config.toml
vocab_size = 16384
positions = "learned"
bias = "all"
decay_shape = "linear"
train_tokens = 972300000
MLP neurons of a small language model. Each row is named by its layer, matrix (gate and up: input weights) and neuron, and shows model dimensions 64-159. Each number is 50 + 10 x the weight over its row's rms, rounded and kept within 0 to 99. A neuron's up and down rows have the sign that makes its largest values positive.
A block is one neuron, or neurons of one layer that tend to fire together. After each block is what it responds to, as a language model described it from the Wikipedia text at the highest values.

L4.gate65:42 69 54 35 38 51 50 42 65 39 61 49 67 55 63 44 21 49 65 49 40 43 61 49 53 62 58 42 52 53 52 50 54 59 41 76 45 46 48 44 39 47 35 53 63 39 54 41 55 40 47 41 68 52 60 42 44 49 70 63 45 59 52 55 52 57 31 49 72 50 42 64 45 47 74 64 54 36 48 49 54 48 50 26 56 36 39 32 45 55 60 51 49 53 59 81
L4.up65:39 40 55 61 33 39 43 52 68 59 50 46 66 50 68 50 53 40 63 50 43 27 46 26 61 33 43 65 59 53 46 38 50 45 61 52 40 45 58 44 44 48 42 67 47 49 53 50 50 55 32 50 47 51 47 53 35 34 36 70 50 46 46 44 54 54 50 52 48 41 45 56 50 52 65 37 50 52 29 56 72 59 58 53 50 52 49 54 55 54 50 69 58 46 49 45
L4.gate129:44 53 46 66 45 54 39 38 47 56 65 45 47 30 50 40 39 49 59 42 35 23 56 59 40 58 53 52 38 55 51 35 52 35 54 46 38 43 64 59 61 46 45 35 40 37 49 58 48 56 57 46 59 67 46 48 43 69 39 40 57 55 45 30 60 59 34 42 32 37 54 36 37 42 66 84 53 38 55 60 67 36 57 38 44 38 60 50 56 50 67 30 54 50 39 27
L4.up129:39 62 61 45 40 67 57 31 55 40 68 44 56 69 32 51 52 38 55 51 24 36 39 38 33 41 56 43 32 55 41 59 33 43 57 45 35 55 43 52 52 56 59 55 67 59 54 65 69 66 57 39 39 45 46 38 47 61 62 50 59 46 43 68 39 63 56 39 50 52 66 58 42 49 51 70 54 37 54 45 45 68 75 50 37 43 57 42 61 58 59 53 64 65 45 60
L4.gate288:54 62 58 54 41 46 67 42 56 57 65 59 46 68 50 51 40 39 52 36 59 40 54 46 57 65 46 52 47 37 62 54 62 37 42 35 65 54 56 45 51 62 53 64 55 59 62 50 61 49 46 63 47 44 40 44 58 26 44 51 38 43 47 54 53 50 47 50 51 45 54 36 44 43 43 41 51 37 63 47 50 55 50 52 62 48 54 49 52 62 41 43 68 44 59 31
L4.up288:63 61 62 46 58 45 64 55 54 60 73 48 44 51 65 37 49 26 35 41 39 50 34 48 49 53 39 62 49 49 56 54 45 42 58 56 65 35 42 59 41 42 59 37 51 60 51 29 51 73 52 55 43 51 55 53 55 37 50 45 55 43 37 71 48 32 38 37 56 48 54 45 47 42 48 62 66 54 56 55 47 51 48 50 66 37 36 29 69 69 42 48 57 54 51 44
L4.gate1019:67 50 51 71 41 53 65 55 67 72 45 54 58 51 40 63 57 47 56 30 38 43 32 56 45 38 54 48 39 49 42 53 48 61 53 55 46 50 40 48 38 55 63 49 40 64 43 40 33 48 41 41 60 44 46 50 37 56 54 66 50 53 51 48 41 51 50 40 73 50 50 21 51 50 52 76 58 57 49 46 46 35 62 53 57 43 42 60 44 69 57 40 53 66 52 47
L4.up1019:51 40 57 54 50 51 53 69 48 57 25 53 35 41 54 61 55 58 50 70 53 65 48 55 61 69 50 55 38 53 47 35 48 30 48 65 40 44 44 46 56 53 42 53 42 64 38 48 36 50 66 70 48 63 38 51 49 51 24 44 50 61 50 56 48 45 48 36 60 70 63 46 78 69 43 46 32 41 51 38 49 52 59 50 54 43 52 56 50 40 33 42 40 48 57 46
Description: Clause-opening "in". Mostly the preposition in starting a new phrase after a comma, semicolon or verb (in an October speech, in part, in 1621), plus some hyphens inside compounds.

L6.gate925:50 60 34 63 48 49 69 37 48 61 58 44 52 46 41 43 32 50 74 47 44 54 49 42 41 50 56 48 53 54 54 33 54 43 65 69 48 40 45 60 48 41 56 53 38 49 58 32 58 53 69 41 59 55 40 46 60 54 46 45 48 61 43 52 36 56 40 53 55 63 41 41 45 31 50 63 54 49 37 55 58 46 58 43 50 40 54 41 41 45 53 53 67 50 45 52
L6.up925:52 59 30 52 36 52 60 55 38 59 54 47 60 35 51 52 47 49 52 50 56 53 38 57 68 46 49 37 27 47 54 54 52 67 49 60 51 50 50 51 27 35 65 50 68 51 42 42 68 43 50 66 58 71 58 57 60 48 53 49 53 52 47 38 34 51 59 52 50 58 31 58 47 47 51 56 49 49 69 42 41 47 48 54 44 53 56 64 59 47 31 46 56 49 60 58
Description: Preposition "in" in set phrases. The preposition "in" (sometimes "of", "on"), often beginning fixed phrases or word-initial "in-" pieces, as in "in turmoil", "in fact", "in use", "injected".

L6.gate101:23 67 59 50 50 30 46 47 28 36 49 64 50 39 40 40 38 45 31 33 65 50 51 44 47 47 48 37 56 69 49 51 55 51 46 63 56 52 37 42 51 49 64 55 57 56 48 41 61 40 48 65 67 42 73 60 48 31 49 55 52 46 49 40 43 54 60 34 60 57 65 58 39 57 39 60 57 57 50 47 71 67 56 56 47 44 55 51 64 61 48 64 58 52 43 50
L6.up101:48 51 56 41 47 47 25 43 23 51 49 60 44 44 35 53 45 50 44 35 55 46 60 45 47 64 37 52 55 61 65 52 36 70 59 53 53 36 59 58 58 54 43 44 67 61 53 36 43 56 38 34 63 34 64 56 51 59 42 58 64 41 41 52 57 47 76 64 40 46 48 43 42 49 49 60 31 44 39 58 38 37 51 37 54 39 51 34 52 56 44 45 67 82 55 73
Description: Mid-word subword fragments. Middle word-piece tokens inside a word split into several pieces, following a short prefix piece, as in ab-und-ance, aff-ord-able, eff-ici-ency, Cor-rid-or.

L7.gate207:51 61 50 48 46 44 61 64 68 57 39 42 65 41 48 35 51 59 44 56 56 58 73 35 47 52 48 49 43 44 69 34 43 34 35 51 59 45 64 51 46 53 57 49 50 50 46 58 35 63 58 54 42 61 59 45 60 50 55 59 58 42 44 62 53 55 56 44 58 28 49 53 55 45 35 38 45 61 58 42 49 47 65 20 36 59 52 48 47 68 53 44 57 63 40 51
L7.up207:51 33 46 51 34 58 61 62 27 47 51 48 56 59 64 43 46 57 52 49 45 60 52 49 43 47 45 63 45 41 68 47 75 60 46 51 40 52 24 35 36 55 58 51 48 57 43 49 53 55 57 57 36 48 47 39 44 40 62 49 54 47 75 45 51 50 50 43 32 50 33 51 55 45 41 34 64 65 61 66 54 59 56 51 37 62 58 53 46 77 47 41 42 42 30 36
L7.gate249:38 39 49 51 50 61 40 62 62 57 62 47 33 69 50 52 56 54 55 65 55 43 49 47 50 55 48 57 43 54 50 45 56 40 55 58 60 52 35 33 50 60 59 55 39 55 65 51 47 43 71 50 69 57 48 57 48 44 55 51 51 62 53 51 73 56 55 64 48 53 49 49 68 41 56 52 63 39 28 31 52 38 55 46 30 55 43 47 52 55 63 40 60 47 48 53
L7.up249:51 63 43 58 45 58 40 48 50 57 44 39 37 75 64 47 53 55 40 50 30 48 36 54 37 36 68 55 48 44 49 63 56 40 59 36 53 64 35 48 46 54 41 59 46 53 67 59 30 48 57 54 47 44 40 65 55 44 49 56 47 64 61 53 61 44 44 59 46 49 49 54 61 75 44 45 54 50 50 61 29 39 53 28 49 52 61 37 44 53 62 35 67 45 51 40
L7.gate307:60 64 43 58 51 57 55 48 46 38 45 43 23 59 56 48 67 40 52 48 57 58 40 50 48 58 53 47 70 43 34 62 57 49 57 44 49 34 39 57 57 42 60 47 63 42 52 40 39 43 63 43 45 62 60 55 43 54 61 33 74 54 56 69 60 63 63 64 44 51 69 49 65 23 31 55 57 54 61 67 49 60 45 51 52 52 56 47 46 53 48 59 54 57 50 63
L7.up307:28 47 50 52 55 54 41 47 45 63 48 70 48 54 58 63 57 46 38 54 46 29 62 29 58 44 31 49 52 27 52 42 52 66 31 67 41 39 32 46 63 42 46 71 48 47 60 63 82 56 38 50 66 57 56 52 50 37 34 64 49 35 53 62 55 52 56 54 64 36 49 88 47 57 64 39 47 48 39 51 53 59 57 66 39 45 65 35 45 41 38 37 34 42 54 49
L7.gate424:38 42 61 59 67 31 42 52 65 54 49 38 49 54 51 63 37 59 53 46 49 50 60 47 50 72 44 34 51 35 43 48 47 54 58 45 48 48 48 43 52 49 40 29 48 42 63 45 64 37 68 43 45 48 50 69 63 44 63 60 45 34 45 28 44 48 56 70 48 42 58 45 53 45 40 47 50 73 59 57 42 60 52 39 67 43 62 67 64 46 60 25 40 70 59 47
L7.up424:30 44 76 59 39 28 54 45 56 44 43 50 41 53 61 50 33 55 58 43 42 43 55 42 62 46 63 36 38 39 39 50 42 55 51 53 58 40 35 38 58 54 35 45 63 55 47 52 48 54 44 39 47 49 56 68 58 49 59 54 45 45 49 69 52 60 62 56 38 61 54 57 51 47 70 49 41 62 49 56 63 31 37 60 41 39 76 58 63 36 48 38 58 47 35 39
Description: Table cell entries. First token of a cell inside pipe- or semicolon-delimited tables, often late in a row: blank cells, 0, dashes, %, GF, Score.

L4.gate450:56 49 45 51 56 43 57 64 30 52 50 54 46 41 60 49 55 59 57 43 67 61 37 38 56 40 46 64 38 44 48 44 71 61 47 56 43 36 49 47 25 50 35 49 48 43 59 48 56 69 50 57 61 33 52 62 50 47 34 57 48 31 45 56 41 61 49 56 44 48 49 41 58 36 34 57 56 48 39 59 52 60 66 55 33 35 39 47 33 50 35 46 29 55 36 29
L4.up450:59 55 43 41 48 59 27 37 39 42 66 44 66 59 51 41 41 46 64 58 66 54 48 36 50 37 65 67 39 33 63 61 51 40 62 28 58 46 48 41 57 45 59 54 46 51 66 63 51 56 67 60 58 49 52 50 60 70 69 59 47 30 47 56 59 68 60 58 40 47 62 46 33 43 48 51 35 65 42 46 63 58 49 57 35 66 49 47 45 35 63 44 45 59 37 43
L4.gate485:41 69 54 63 69 59 35 42 54 48 66 22 39 39 60 61 57 66 63 58 59 50 55 35 44 60 46 49 46 50 45 45 59 53 44 43 42 58 43 55 66 50 44 57 25 71 65 51 45 56 46 34 36 54 46 62 38 67 48 49 52 58 49 16 45 46 25 62 51 59 47 36 54 36 45 41 49 50 51 58 59 54 49 26 72 55 32 46 47 41 55 54 52 46 57 44
L4.up485:53 59 57 26 45 55 58 66 53 33 54 47 66 47 49 55 54 51 45 48 41 71 42 55 59 56 58 49 42 43 65 31 54 47 34 38 47 62 37 36 39 44 28 55 65 45 39 70 71 53 37 54 51 54 60 51 53 66 43 56 64 49 59 38 33 56 59 38 45 44 54 51 30 23 76 31 42 32 56 36 51 52 41 31 55 42 57 42 56 37 54 57 42 60 32 56
L4.gate781:46 43 57 31 57 52 37 53 48 46 64 47 34 46 48 39 56 39 43 61 55 45 33 53 57 35 53 52 39 58 65 43 56 52 72 58 34 65 61 43 52 69 67 37 62 36 33 45 54 56 47 61 39 33 36 36 59 53 35 48 57 52 58 55 34 52 57 47 54 39 63 52 63 43 58 30 43 54 65 60 47 49 45 83 44 58 62 59 52 48 38 54 42 71 53 37
L4.up781:37 42 52 53 68 48 40 38 57 63 58 54 63 55 37 55 53 40 43 71 35 43 47 38 50 42 46 49 44 48 46 39 47 49 63 44 38 43 49 47 31 58 62 45 58 54 41 45 63 47 51 41 44 59 50 47 68 51 49 43 56 33 49 55 41 59 65 50 48 29 63 50 56 51 58 40 61 47 47 57 70 68 53 58 52 33 49 48 48 45 46 46 56 58 44 50
L4.gate840:57 46 58 45 51 38 51 59 66 45 46 35 49 63 67 52 56 33 60 30 45 51 60 51 58 44 72 60 63 47 41 71 56 46 57 29 41 50 59 44 53 53 45 41 45 61 68 52 75 52 40 66 39 48 62 46 60 39 34 57 61 53 37 51 45 49 45 69 51 58 32 54 28 57 57 61 67 53 40 44 47 51 47 48 36 52 41 48 53 38 29 41 60 57 57 44
L4.up840:40 63 43 55 61 43 60 52 64 56 60 54 40 50 47 40 54 53 49 65 41 56 39 51 44 56 65 53 36 57 56 57 51 51 49 54 55 30 55 44 46 56 67 65 49 63 48 51 52 46 51 52 59 35 43 57 56 43 33 63 59 54 59 51 46 56 62 37 76 49 42 53 28 49 61 58 48 55 46 49 32 56 49 44 40 38 40 63 44 37 44 64 43 52 48 48
Description: Word continuations and complements. Middle word-pieces of long Latinate words (cont-r-ary, eff-ic-acy, inc-ap-able), and to/its/his right after words needing a complement (due to, subjected to, modernize its).

L4.gate136:60 62 55 48 53 49 46 33 63 66 58 52 64 47 31 54 43 52 46 43 56 42 77 68 44 81 41 51 50 56 65 47 53 58 64 44 60 61 61 69 51 35 46 43 45 49 46 46 64 32 44 48 29 38 48 44 50 34 60 46 63 31 52 59 58 47 39 49 56 45 47 66 32 48 51 49 40 54 40 56 52 45 35 46 54 32 47 61 53 59 62 44 64 47 48 54
L4.up136:48 65 39 46 51 42 55 57 44 67 47 28 58 57 33 54 58 51 57 39 39 45 61 72 48 65 34 57 49 50 45 47 52 50 47 41 57 46 57 53 40 51 64 53 31 50 44 49 46 41 56 68 42 53 54 81 30 43 50 52 32 53 55 30 36 44 49 54 50 57 62 60 40 42 44 57 91 51 30 46 63 28 56 61 54 54 44 63 56 55 49 37 60 45 46 48
L4.gate428:40 71 46 59 67 52 46 58 55 42 61 38 54 66 26 54 46 59 52 39 59 56 48 38 37 63 41 40 51 40 66 39 55 56 55 56 44 46 53 50 52 50 54 37 51 46 38 41 55 50 49 38 42 66 55 49 56 50 45 52 46 70 64 49 49 33 44 37 52 44 50 41 70 42 45 45 38 49 45 46 39 46 41 56 51 44 42 52 49 47 58 45 45 52 52 50
L4.up428:51 66 66 46 45 57 48 53 47 52 59 35 40 44 42 57 52 53 46 65 39 43 61 62 31 73 41 44 46 35 63 54 53 57 30 59 44 55 53 39 42 52 53 59 23 55 59 46 66 37 57 56 38 43 60 67 46 42 58 45 51 60 53 46 27 41 49 45 54 68 59 42 45 41 38 47 92 62 52 28 81 51 52 55 69 58 47 38 48 27 59 43 53 35 52 39
L4.gate737:46 32 53 48 48 36 46 40 51 29 77 56 54 36 58 43 50 53 43 37 38 50 51 59 39 40 47 61 55 58 59 69 47 48 49 61 32 41 55 31 41 69 36 48 36 45 53 46 63 53 56 53 50 58 46 48 58 52 47 41 52 41 43 28 41 41 51 48 29 53 70 54 75 34 46 39 57 53 41 63 49 47 36 57 50 56 48 70 49 36 60 43 56 56 54 38
L4.up737:46 42 46 61 61 65 52 45 62 58 59 65 53 42 30 42 64 44 64 45 44 44 60 62 36 72 38 45 52 43 51 46 70 23 62 25 48 51 58 58 52 48 41 51 49 49 42 63 27 54 42 40 51 43 57 57 44 45 50 51 21 48 50 55 50 45 36 53 60 56 56 49 38 56 45 54 52 62 50 50 52 53 59 56 56 51 71 50 49 48 54 34 50 52 41 44
L4.gate903:43 52 53 52 51 46 52 49 49 56 38 49 53 52 48 54 37 64 35 39 62 39 51 59 37 54 49 51 52 44 43 52 59 57 52 57 38 54 42 56 49 39 26 37 33 37 58 59 79 47 59 40 55 31 44 44 65 39 62 71 52 59 63 40 45 52 46 49 49 30 47 55 60 67 64 53 53 52 61 67 58 39 56 57 57 46 70 66 42 37 77 38 49 51 26 33
L4.up903:47 58 69 50 35 36 47 49 62 30 42 36 60 56 34 59 49 62 61 48 54 46 62 69 45 58 49 51 50 48 72 61 63 47 66 42 69 47 46 42 56 39 42 36 52 47 48 52 47 49 50 52 32 35 41 49 57 39 42 56 61 50 42 52 53 50 52 57 49 58 57 55 45 38 59 54 57 59 39 46 60 54 47 49 47 49 55 58 55 45 53 28 59 53 30 46
Description: Table row end. The final cell separator or last value at the end of a table row, just before the line break, as in "| 10 |", "Boxscore |", and "; 3.02".

L7.gate79:31 60 41 75 59 60 41 32 69 50 48 47 42 40 51 57 42 56 47 42 44 40 42 40 48 71 45 40 54 26 57 50 56 50 51 49 51 53 55 48 59 56 50 38 63 63 53 48 60 54 65 58 44 45 40 53 45 43 64 42 78 41 48 46 55 52 30 47 51 39 47 42 50 59 66 59 65 50 41 47 64 44 42 30 60 51 43 46 63 56 42 47 47 39 49 50
L7.up79:46 45 39 42 64 46 45 52 48 52 54 59 60 58 72 35 35 37 52 61 56 46 50 56 75 45 65 52 43 42 59 44 64 52 42 46 58 53 44 49 49 27 55 37 47 55 58 40 35 39 52 51 59 48 52 49 64 57 45 58 35 56 44 39 47 54 42 31 54 41 53 41 70 40 61 53 40 59 49 55 47 48 55 53 31 65 53 51 55 43 65 39 55 36 36 45
L7.gate256:62 50 59 32 54 40 63 51 42 41 50 49 33 54 50 37 47 58 51 37 74 44 52 50 56 36 64 65 47 43 49 49 58 52 52 69 50 41 70 49 64 66 43 50 50 42 45 70 63 44 61 48 49 31 53 50 46 60 38 41 51 53 59 54 65 52 57 51 56 51 50 43 50 50 46 41 58 43 58 47 51 55 49 54 66 43 51 53 50 58 77 54 42 51 42 39
L7.up256:41 57 46 55 60 43 61 45 45 60 53 34 37 46 60 53 48 44 57 48 56 56 46 36 67 35 58 50 44 59 51 49 60 48 40 38 48 44 50 58 45 31 78 53 40 29 39 46 50 46 67 69 58 47 29 54 47 63 50 56 38 38 51 43 59 60 53 45 52 37 47 61 40 61 60 47 52 48 74 49 29 78 48 52 66 58 54 53 43 57 50 54 52 48 40 34
L7.gate574:53 63 57 46 34 56 43 47 44 71 67 50 59 58 54 66 52 52 62 64 48 53 29 48 39 27 45 40 55 46 33 51 53 49 53 61 43 65 40 67 50 61 33 43 50 53 49 60 34 49 34 51 57 55 60 50 36 59 70 57 55 60 42 55 38 60 63 47 21 46 50 35 51 49 34 47 50 45 53 51 40 30 41 46 54 46 38 53 46 50 62 37 67 43 52 48
L7.up574:66 59 40 51 61 34 46 49 38 58 60 42 34 60 48 38 59 65 50 46 54 41 46 57 45 61 48 34 32 47 56 68 41 72 62 43 55 41 52 54 44 60 48 48 50 53 31 51 32 54 52 36 57 45 59 51 65 55 45 48 53 31 62 55 62 53 70 75 40 47 57 51 50 66 67 43 39 50 75 56 52 50 40 73 37 37 62 35 52 48 54 32 73 46 41 54
L7.gate605:56 51 44 50 57 61 55 53 57 52 40 62 48 53 47 48 37 52 39 59 49 50 44 48 44 52 63 59 39 51 73 47 51 41 52 63 41 48 46 62 35 49 48 40 53 40 49 39 44 46 25 49 40 55 44 43 64 47 49 50 63 45 41 57 46 42 45 51 43 49 57 45 50 70 44 44 44 54 70 57 29 46 50 47 53 41 61 57 60 51 22 56 53 69 28 62
L7.up605:36 55 49 53 44 44 48 64 56 40 53 56 37 46 62 54 30 61 57 46 45 53 36 38 50 46 52 35 53 61 56 45 65 39 58 53 29 49 66 46 60 39 46 71 62 43 66 52 70 59 43 50 58 33 63 29 51 54 60 58 54 37 57 57 57 59 46 63 36 57 30 50 79 45 53 66 47 42 40 43 46 42 66 42 42 45 53 40 62 48 42 37 63 59 43 36
Description: Mid-compound hyphens. Hyphens inside compound words and names, such as cross-legged, mid-range, Blu-ray and romanized Korean names like Taek-soo; weaker on other mid-word pieces.